config.yaml
vocab_size: 2048
norm_place: "pre"
norm_eps: 1e-05
positions: "rope"
rope_theta: 500000.0
rope_fraction: 1.0
init: "trunc"
init_std_o: 0.0
learning_rate: 0.0119
warmup_steps: 200
max_seq_len: 256
MLP neurons of a small language model. Each row is named by its layer, matrix (down: output weights) and neuron, and shows model dimensions 224-319. Each number is 128 + 32 x the weight over its row's rms, rounded and kept within 0 to 255. A neuron's up and down rows have the sign that makes its largest values positive.
After each neuron's rows, "fires before" lists the tokens most often just after its 100 highest values on Wikipedia text that the model never trained on.

L2.down289 [139 131  90 126 133 129  91 144 171 177 202 100 160 129 117 125 123 134  83 146 128 146 149 160 102 163 114  97 148 117  86  81  82 182 103 142 130 186 159 113 153 119 142 156 129  76 125 148 145  96 138 139 213  78  93 158 104 146 183 119 122 150 151 151  96  88 111 130  85 133  84 165 124 167  99 128  81 150 203  71  70 102 168 119 142 102  98 145 122  94  84 142 135  93 115 168]
fires before: "-", "\n", "ol"

L8.down460 [151 113 147 108 127  60 101 128 144 198  96 134  99 100 120 128 152 154 154 107 162 113 112  98  78 109 107 103 141 107 230 166 166 132 155  73  90 110 160 116 136 100 144 116 110 220 116 131 144 178 126 139 165  75 175 136 135 136 122 151 115 116 142 158  59 111  75  69 125 137 113 149 112 193 104 149  96  80 115 162 127 123 143  90 121 139 112 156 169 118 142 124 109 152 165 169]
fires before: "|", "\n"

L8.down472 [137 128 141  94 123  87 161 156 149 139 112 127 118 107 209 120 109  81  44 165 162 143 140 136 121 146  28 195 152 127 143 149 145 142 106  95 159 102 143 103 119 147 102 130 145 110 126 168 149 144 133 155  45 125  77 140 136 123  87  72 151 146 127 132 104 125  43  84 151 159 151 159 136 131 125  94 140 185  71 154 145 129 139 174 164 141 119 133 164 122 170 119 123 160 152 126]
fires before: "\n"

L2.down397 [ 86 173 119 178 136 119 127 109  88 133  95 167 128 153 140 157 141 185 142 135 161 127 154 151 159 119 126  99 141 156  95  42 121 102  93 170  17 168 170 135 111  27  94 115 119 144 161 136 171  64 117  59 147  92  98 119 143 131 133 127 144 178  45  87 146 223  99 132 172 127  98 105 160 142 116 121  69  91 128  94 161 163 128 117 139 143 166 148 141 132 133 152  88  51 139 135]
fires before: "e", " the", "es", "est", "ely", "u"

L2.down127 [222 143 169 116  60 140 110 174 157 136 105 106 123 118 111  95 145 144  41 115 105  82  80 172 140 114 145 105 105  84  93  94 147 125 139 105  66  95 125 136 166  90 108 111 136 137 104 121 130 127 112 113 107 112 138 101  76 108 182 106 101 123 121 140  93 137  82 109 120 106 122 110 147 153 112 164  67 142 133  93 178 146  79 141  94  86 176 208  91 158 100  77  88  35 176 128]
fires before: ",", ".", " |", " to", " and"

L6.down502 [156 112 152 132 131  96 145 111 171 158 140  96 143 116 134  75 130 145 123 157 137  84 173 109 119 161 136 113  85 125 155 243  61 158 167 123 114  99 152 192  98 166  86 137 134 117  84 117 105 134 105 138 133 136 154 119 126  58 167 139  78  97  69 155 134 142 117  86  99  90 136 128 130 122 107 122 136 133 131 116 162 118 121 111 140 122  93 141  65  67 137  99 158 142 128 120]
fires before: ",", " of"

L5.down630 [100 140 158 196 168 145  85 127 135 105 115  63 142 128 146 148  87 160 133 184 150 123 154 129 127  49  81 134 145 180  49 102 132 126 104 104  74  93 163 119 142 163 160 192  88 126 100 129 161 134 128 113 132 115  96 150 165  60 145 152 132 184  84  74 142 152  82 103  95  87 130 132 102 181 130 186 102 129 147 112 105  92 134 115 105 168 201 101  91 110 156 166 144 122 125 189]
fires before: "\n", " "

L5.down80 [139 113  81 144 103 122 168 151 130 139 176 126 120  63 130 123 164  92 136 118  72 189  94 109 145  86 105 116 187 113 126  86 143  76 109 133 160 155 177  80  42 136 120  89 132 133 143 132 162 133 184 110  84 169  72 135 105 150  75  90 164 151  89 138 135 168 108 133 115 136 125 119 142  85 115 135 117 112  80 106 134 133 220 140 117 150  52 195 167 161  75 157 136 186 117 162]
fires before: ",", " he", " she"

L8.down190 [160  97 140 121  80 121 175 127 125 190 122  67 126 108 202  94 126 133 110 159 128 150 172 136 117 107 183 146 165 172  86 126 116 130 170 133  86 126 116 130 108 117 115 127 153  98 110 110 125 192 100 128 156 155  96 135  91 220 180 192 145 146 102 104 166 121 159  73 116 117 128 196 119 116 145 115 141 161 170 202 149 167 106  45 120 135 164 128 149 113  68 189 148 124 130 107]
fires before: "-", "\n", " of", " N"

L2.down602 [187 109 104 119 143  68 167 122 163 147 147 109 118  78 143 150 119 144 131 137 179 182 112  81 176  72 104 147 149 102 112  88  90 165 120 178 117 102 148 101 101  80 135 168 138 120 121 140 141 122 115  54 109 141 131 170 128 141 123 127 127  83 110 145 102  73 127 144  89 107 124 128  76 101 151 106  82 123 153 161  87 171 124 161 192 130 110 121 142 149 156 136 129 125 103 184]
fires before: " States", " |", " Kingdom", "a", ","

L2.down447 [207 135 100 115  87  97 150  38 137 128 162 125  97 125 101 139 142 136 120 148 124 117  65 153 154 121 135  76  88 133 171  98 128 123 125  93 105  97 133 199 158 159 124 178 160 103 117  92  76 102 153 147 130  68 110 132 119 159 117 131 154 161 155 182 152  98 136  79 130 178 158 181 158  97  96  94 156 108 178 104 102 188 136 182 103  95 122 126 167 182 149 160  83 114 127 105]
fires before: "b", "ic", "r", "ical", "ect", "ons"

L8.down557 [195 138  86 177 146 134 138 198 124 176  86 149  90 122 125 155 127 113 158 156 109 117 161 136 115 108 118 107 120 135 137 122 174 126  56  98 118 130 116 168 111  86 115 142 163 101 115 158 142 156 177  92 103  94 172  94 112 167  88 137 199 111  96 168 123  73 176 144 144  79  93 171  88 108 118  99 151 131 116 116 151 138 144 126 151 128  66  99  94 131  87 158 125 119 116 100]
fires before: "\n", " The", " She", " He", " This", " It"

L8.down554 [161 163 132 104 166 119 118 133 166 165  88 148 143 165 159 117 122  75 141 156 154 144 103 162 150 143 148 134 152 142 137 162  95 133 137 168 106 143 128 182 133 122 124 119 122 107  63 129 165 117 135 162 128 131  92 130  74 115  98 135  76 130 116 139 180 155 137 118 164 144  59  99 126 113 135 106 169 149 157 158 179  85 135 121 148 151 114 106 108 170 100 115 132  81 143  89]
fires before: " |", ".", "ath", " m", " k", "ver"

L2.down278 [ 99  61 137 103  81 147 128 173 106 125  94 170 128 116 135 158 112  64 127 122 122 153 113 177 102 122  59  75 105 110 172  60  86 122 103 159  48 183 105 193 163 133 128 132 191 109 112 117 154 122 122 143 100 124  64  84 128 147 127 136 109 116 119 147  90  61  99 116 107 160 129 209 108 197 168  67 126 132 119 165 117 135 135 130 110 167  76 121 145 104 170  77  89 100 120 181]
fires before: "ed", "e", "ital", "t", "s", "ived"

L2.down15 [127 150 162 130 128  94 154 183  89 120 123 133 102 111 115  97  98 136 139 137 192 182 115 139 214 151 151 134  85 114 141 110  94  99  98 131 113 108 109  89 115 173 133 160 121 108 117 150 165 119 211 173 130  99  99 103  71 127  89 166  86 103 188  99  97 129 113 116  80 146 169 210 152  85 124  93 157 201 108 110 165 171 135 170  82 146 181 153 148 165 137 104 108 150 110  98]
fires before: " |", "\n", "ry", "r"

L5.down37 [ 85 143  62 130 188 197 154 117 134 101 160 101 122 104 102 106  82 162 118 138 186 111 173 175  99 136 150  88 178 122 101  96  89 156 116 138  88 107 136 109 171 197 147 158 102 127 126 127  90 144 126 149  79 159 111 122 119 166  95 177 140  90 121 181 124 149 107  97 126 114 133 103 156 101 163 139 122 114 101 143  83  53  86 147 123  92  99 142 137 174 151 133 140 115 101 130]
fires before: "1", "6", "0", "2"

L2.down162 [149 130 175 117  85 106 109 119 112 122 112 156 109  59 146 125  88 119 133 116 222 156 131  96 120 110  96  97 154 119 156  82 149 175 118 141 111 127 165 143 195 144 139 109 159 155 156 117  72 141  90  77 136 171 106 128 146  75 146  89  72 154 149 172 165 157  94 159 133  97 173 150 184 154 114 117 127 156 191  19 145 131 107 129 115  82 127 113 208 130 111 116 137 128 146 157]
fires before: ",", "–", ".", ":", ")", ")."

L7.down551 [ 57 123 108 175 160 169 157  97 109 158 113 144 165 161  91 144 155 121 114  92 133 123 173  86 115 111 142 151 158 125 149 152  78 117 125  93 109 102 116 139 143  89 173 170  89  97 173  75  92  95 166 128  89 155  76 123  98 157 107 139 136 103 106 135 155 131 119 105 159  99 137 161  98  68  97 198 108 116 111 162 130  86 142 119 148 145  85  74 173 126 142 104 132  87 112 151]
fires before: "0", "6", "7", "9", "5", "2"

L2.down94 [140 103 112 135 139 126 137  82 163 154 109 150 138 154 116 141 152 125 180 110 149  94  91  95 131 151 152 159  81 160 154 127 143 160 122 123 108 205  99 103  85 124 209  99 134 105 122 120 120 109 112 150 170  88 120 129 101  41 160 149 127 105 108 153 134 143 158  88 157 150  79 151 126 115  85 132 112 143 114 122 125 103 127 164 149 142 127 156 121 142  97 126 128 124 106  76]
fires before: " |", ","

L5.down134 [142 159 112 189 101  96 105 140 206 112 188  99 102 141 129  71 150 127 198 126 105 141 116 113 129 102 108 127 100  97  98 154 107 111 182 166 113 142 160 101 138 128 137 143 121 103 102 129  89 128 204 123 136 105  94 193 142 111  88 136 125 127 167 143 193 109 128 158 110  73  82 139 184  85 115 131 203 164 101 120 171 119 102 116 129 154 130 106  85 156 187 128 125 153 128 166]
fires before: " of", " ", "icip", "us", "ated", "s"

L6.down588 [124 104  99 166 167 139 165 138 127  87 179 123 139  86 156 101 102 145 133 142  94 167 117  46  93 131 104 205  67  65 129 115 120 146 116 126 131 126  98 173 171 146 108  62 157 143 115 160 120 142 134 133 118  89 162 166 138 156  69 137 137 121 133  99 124 101 147 155 183  82 155 134 114 103 116 163 100 214 134 149 172 146 134 194 126 137  99 187 181 161 117 140 132  56 180 167]
fires before: " ", " States", " •", " M"

L2.down86 [146 111 116 127  88  94 111 113 152 129  92 137  98  97 115 110 166 127 182 111 127  98 139 132 122 119 177 161 134 125 115 118 168 134 117 136 116 123  87 182 135 133 116  94 151 125 104 255 158 180 189 103 117 180 153  98 120 157 112 124 124 169 144 141 136 100 140 109  87  50 109 165 142  98 109 117  92  99 100  72  84 127  47  65  42 174 158  87 134 122 104 145  64 112 110 129]
fires before: ",", ".", " and", " of", " to", "es"

L6.down446 [193  74 116 150 161 158 106 107 152  65  71 151 148 131 169 151 163 126 115  47 152 133 171 173 149 103 126 168 121 143  49  59 161  84 115 119 137 137 120  96 118 115 125 149 121 104  49 171 169 130  94 122 164 139 139  66 151 163 195 102 121  97  78 200 147 138 112 134  81 129  76 156  95 146  78 133  88  95 163 129 159 114 176 129 125 130  72 104 104  90  80 162  56 122  94  89]
fires before: "\n", " of", " the", " ("

L7.down452 [161 109 125 150 165 159 114 116 122 135  88 169 138 130 143 109  86 113  97 122 147 161 163  88  99 171 147 128 178 105 129  90 108 116  95 102 120  94 101  90  87 135 138 143 103 157 146  90 122  87 135 143  99 127  74  89 108 133 196 139 118 158 153 152 102 142 123 129 153 141  65 165  95 122 129  98 126 173 104  99 126 155 131 147  98 155 132 197 146 143  90 133 137 162 118 113]
fires before: " the"

L5.down139 [ 68 107  96  72 182 182 104 111 156  85 155 172 175 143 125 200 111  98 208 150 126 159 106  44 100 109 117  68  82 146 124 127 142 173 126 150 121 100 147 131 171 143 145 181 141  40 174 130 125 182 205 150 132 172 108 118 139 114 147 118 133  67 112 130 116 147  97 147 162  81 156 112 106 105 110 118  83 160 154 101 148 107 126 160  92 152 103 141 118 133 105 109 127 144 131 187]
fires before: "\n", " |", " ", " −", "}"

L7.down535 [143 130 149  97 127 125 111 139 165 112 164  88 146 121 154 180 148 132  73  98 180 164 142  84  73 173 111  67 138  91 152 203 153 148  95  99 105  70 124  84 109 111 127  96 160 188 157  98 128 124 108 153 122 157 155  99  87 125 112 113 157 168 122 124 121 125  96 118 177 127 111  80 148 161 146 145 117  97  96 168 101  94 180 143 186 112 109  59 158 187 144 150 125 125 148 142]
fires before: "|", "-", "\n", " |", " D"

L2.down273 [173  86 126 144 165 175  89 112 194 179 107 194  94 132 168  93 121 122  96 174 206  96 126 159 119 108 112 108 210 145 150  13 152 136 128 156  96 134 101 113 131 108 104 205 133 123 123  85  91  72 120 186 109 167 186 104 122  96 110 119 154 157 128 102 117 144 116  81 108 161 176 134 152  98 113 167 105 117 100  94  89 113 169 103 163 141 169 134 143 117 132 139 172 129 124 142]
fires before: "it", "le", "{", "om", "ad", "b"

L5.down10 [104 156 150 118  50 132 111 144 155 158 135 121 168 155 164 147 117 127 113 117 146 129 193 151 180 117 137 159 154 152 112 137 134 140  94 151 133  98 203  65 134 143 107 165  73 150 134 117 101 153  88 144 118 157 121 153  89 124 174 151 198  98 120 118 116 141  76 156 186  69 188  72 126 101 105 141 160 162 114 114 141 138  59 118 108 111 130 113 105 104  89 102 130 101  55 142]
fires before: "\n", "-", "The", "|", "|---|---|---|---", "U"

L2.down441 [126  98 119 102 127  58 208 145 198 158 158 154 101 120 166  91 122  66 159 111 143 182 158 139 163 122  70 157 185 185 100 133 147 132 178 107 189 131 139 187 119 166 125 137 112 149 171  98 204 157 102 140 117 150 102 112  83 180 136  95 122 138 124 139 110  91 190 158 133 126 146 136  96  74 164 116 206  64 147 143  96 148 162  92  91 127 126  95 158 125 154 115 130 120 114  91]
fires before: "ion", "im", "ular", "ister", "ist", "ard"

L2.down630 [117  89 138 155  95  69 102 140 190 171 126 115 102 130 120 170 125 125 110 103 142 136  72  90  40  90 122  89 112 113 133 162 166 112 140 107 160  88 134 133 145 141 161 150 162 117  95 129 173  86 226 109 147 127 148  81 108 113 107  82 161 136  69 174 107  83 116 154 106  90 113 121  87 117  91 121 108 159 124 156 121 144 137 131 121 137 112  67 219 127 119 104  77  76 117  89]
fires before: "ale", "ore", "ored", "re", "or", "ri"

L7.down602 [130 114 144 126 138 108 159 125 108 165 123  53 160 140  99 160 163 134 116 115 127 158 151  65 131 115  94 179 120 101  86 135 122 195 158 139 141 122 180 161  74 112 115 101 147 164 179 144 131 156 126 189 106 117 142 140 108 155  93 119 134 113 140  85  79 186 132 114 141 127 151 116 152 126 143 102 159 145 109 147 100 139 139 179 188  76 146 145 130 120  97 165 125 108 177 173]
fires before: "\n", "|"

L8.down588 [133 181  96 162 168 115 120 154 135 170 125 115 151 176  98 119 154 173 116  88  82 106  41 143 139 134  38  87 103 141 144  77 122 119 115 188 157 157 112  98 127 142 140 103 127 149 151 172 106 157 122 138 193  97  64 141  85 150 136  76 158 105 132 146 110 141 161 115  85 110 143 107 131 114 110  58 143 118 106 148 139 106  98 110 118 161 103 172 131  55 131 118 103 106 108 130]
fires before: ".", ":", " 5", " 11", " 4", " 3"

L7.down108 [138 132 111 115 139 118 136 161 163 112 154 134 110 151 126 150 151 158 142  80 123 137 135 144 105 136  85 113 130 130  98 169 181 142 206 118 116 172 107  63 187 135 102 110 105 178 115 126 225 141 113  72 128 191 132 164 102  90 138 145 199 139 166 133 176 135 109 142 155 147 145 151 155 140  79 122 125 179 143 104  74 110 136 158 161 167 138 142 177  77 130 101 148 140 153 126]
fires before: "\n", "at", " |", "ace", "ay"

L8.down453 [127  89 134 194 149 113 204 165 105 216  96 171 129 109 111 142 138 140 170 161 140 111 205 161  85 126 147 117 172 129 136 107  94 152  96 160 134  67 118 142 106 155 132 161 118  61  95 127 114 148 127 147 135  92 119 130 129 130 127 100  59 106 159 143 127 124 100 184 129 102 171 122  80 154 182 152 144  89 168 152 119 169 125 136 149 102 110 138 144 151 144 158  88 153  76 108]
fires before: "9", "6", "5", "7", "1", "4"

L6.down524 [ 97 151 156  84 142 130 114 119 188 117  85 110 158 125 108  87  76 137 124 152 127  75 137 139  97 151 118 168 127 166 126 117 104 150 126 134 154 136 172 144 106  69 171 130  78 132 109 136  39 125 132 198 173  99 146 171 205 102 128  72 110 124  98 114 132 160 130  72 180 126 115 117 123 131 164 106 118 142 190 172 159 120  97 132  71 115 143 130 116  74  83 131 127 141  98 117]
fires before: "|---|---|---|---", "|", "===", "W"

L8.down535 [ 94 123 107 141 131 142 133 173 129  99 141 138 102  91  98  83 184 187 120 124 166 120 158 122 121 148 158 134 131 133 178 156 135 125 139 130 146 150 159 140 189 117 138 148 111 116 112 139 117 159 110 165  80  87 143 220 157 125  70 142 154 151 117 116  92 163  88 145  85 113  89 134 158  72 104 105 168 143 156 134 116 109  72 185  95 140  65  73 104 137 157 105 187  96 115 128]
fires before: "|", "|---|---|---|---", "===", "The", "-", "D"

L2.down423 [138 139 121 132 142  86  93 156 114 144 150 116 154 129 146 121 134 130 111 160 182  78 146 179 157 102  90  81 108  77 102 166 128  68  99 143 157 137 147  84 155 100 133 113 146  90 158 165 135 153 163 129 104 117 122 122 115 177  53 113  81 123 127 144 102 115 138 185 160 168  87 122 108 113 129 146 114 121 104 130  82  92 166 138  89 160 130 144 137  71 109 164 151  83 131 140]
fires before: "\n", "ter", ":"

L8.down597 [105 146 145 114 112  86 114  94 184 172  95 120  95 161 173 190 107  66 115 157  75 152 130  63 194 140 149 162 116  98 157 152 128 123 111 126 137 130  95 136 152  95 126 136 106 118 140 115 161 145 161  61 131 133 151 138 135  94 128 138 171 147 113 156 145 163  89 113 150 109 173 114 116 155 147  89 128 129 205 108 126 101  86 163 153  69 105  54 143 127  94 105 142 134 223  92]
fires before: ",", ".", "s", " when"

L7.down215 [121 117 124 123  80 142  71 133 122 111  88 133 106 137 183 130 138  91 126  84 152 142 129  80 176 125 164 160 165 197 121 136 122 149  40 108 116 166 171 156 165 120  75  99 145 111 149 105 140 113 169 119  97 106 129 117  87 110  91  78 120 142 136 170 117 116 124  99 147  99  79 111 157 160 101 127  76 147 104 163 144 159 133 160 123 137  66 123  63 141 107 110 132 155 130 116]
fires before: "\n", " The", " This", " He", " A", " M"

L7.down166 [144  77 144 147  97 136 105 245  76 143 129 145 132 127 129  86  87 125 158 113 163 100 113 153 152 116 127 196 147 142 163  74 133  93 128 157 143 147 110 219 105 137 121 163  85 122 161 152 134  99 105 127 126 176 174  84 116 149 128 161 148 168 160 161 138 103 103 196  69  71 119 118 109 125 140 139 150 158 136 126 148 125 172 114  48  66  81 153 161 100 116 108 166  75 101 132]
fires before: " the", "ce", "ces", " a", "ad", "est"

L8.down442 [ 92 181 157  91 144  70 123 151 145 114 116 120 127 168 140 157 140 106 137 140  89  99 138 109 109 132  99 132  82 202 121  93 126 122  45 137 117 206 106 150 164  99 186  68 152 171 134 116 139 161 155 129 167 221 114 146 103 115 208 165 156 127 235 140 166 112  77  91 146 116 141 145  86 153 106 102 122  96  91 114 189 165 127 103 129 161 113  72 127 107 109 123 154 133 133  98]
fires before: ",", ".", " and", " in", " (", " of"

L7.down442 [ 29 122 125 204 108 129 154  91 115 108 133 148 100 155 151 158 124 154 134 112 107 137 202 100 147  84 131 112 104  89 139 110 180 152 116 122 116 102  74 110 194  71 142 123  89 127 136 163 150 101 213 137 148 127  97 131  85 135 138 206 105 147  65  97 137 134  96 101 133 141 104 131 138 138 216 158 128 147 115 115 129 127 113 112  46 134 144  97 211  93 100 119  94 127 140 130]
fires before: "ial", "ed", "es", "e", "ative", "ations"

L6.down90 [167 119 155 125 119 141  96  90 117 166  91 125  46 164 147 116 101 143  79 120 126 125 144 113 101 174 140 152 168 126  67  43  99 113 162 161 115 132 129 147 172 106 163 145  61 123  84 100 119 130 166  81 144 161 158 164 129 168 146 135 151 175 145 105 151 142 106 103 104 112 154  66 116 113  68 144  91 127  59 154 123 135 138  95 134 151 120 110 186 124  93  95 174  90 106 131]
fires before: " the", " to", " in", " a", " his", " on"

L5.down639 [105 100 171 124 156  85 183 146 112 163 110 115 104 148 146 115 138 134 130 123 178 131  83 167 165 126 130 137 193 148  75 115 176 131  87  88 139 135 167 170  71 112 140 166 154 152 174 109 162 114 133 163 150 150 135 164 194 148 159 145 153 142 151 139  77 106  96 104 118 176  33 157  52 134 146 178 175 181 117 166 150 147 149 112  97 117 103 195 173 131 117 148  98 117  82 147]
fires before: "\n", "-", "===", "os"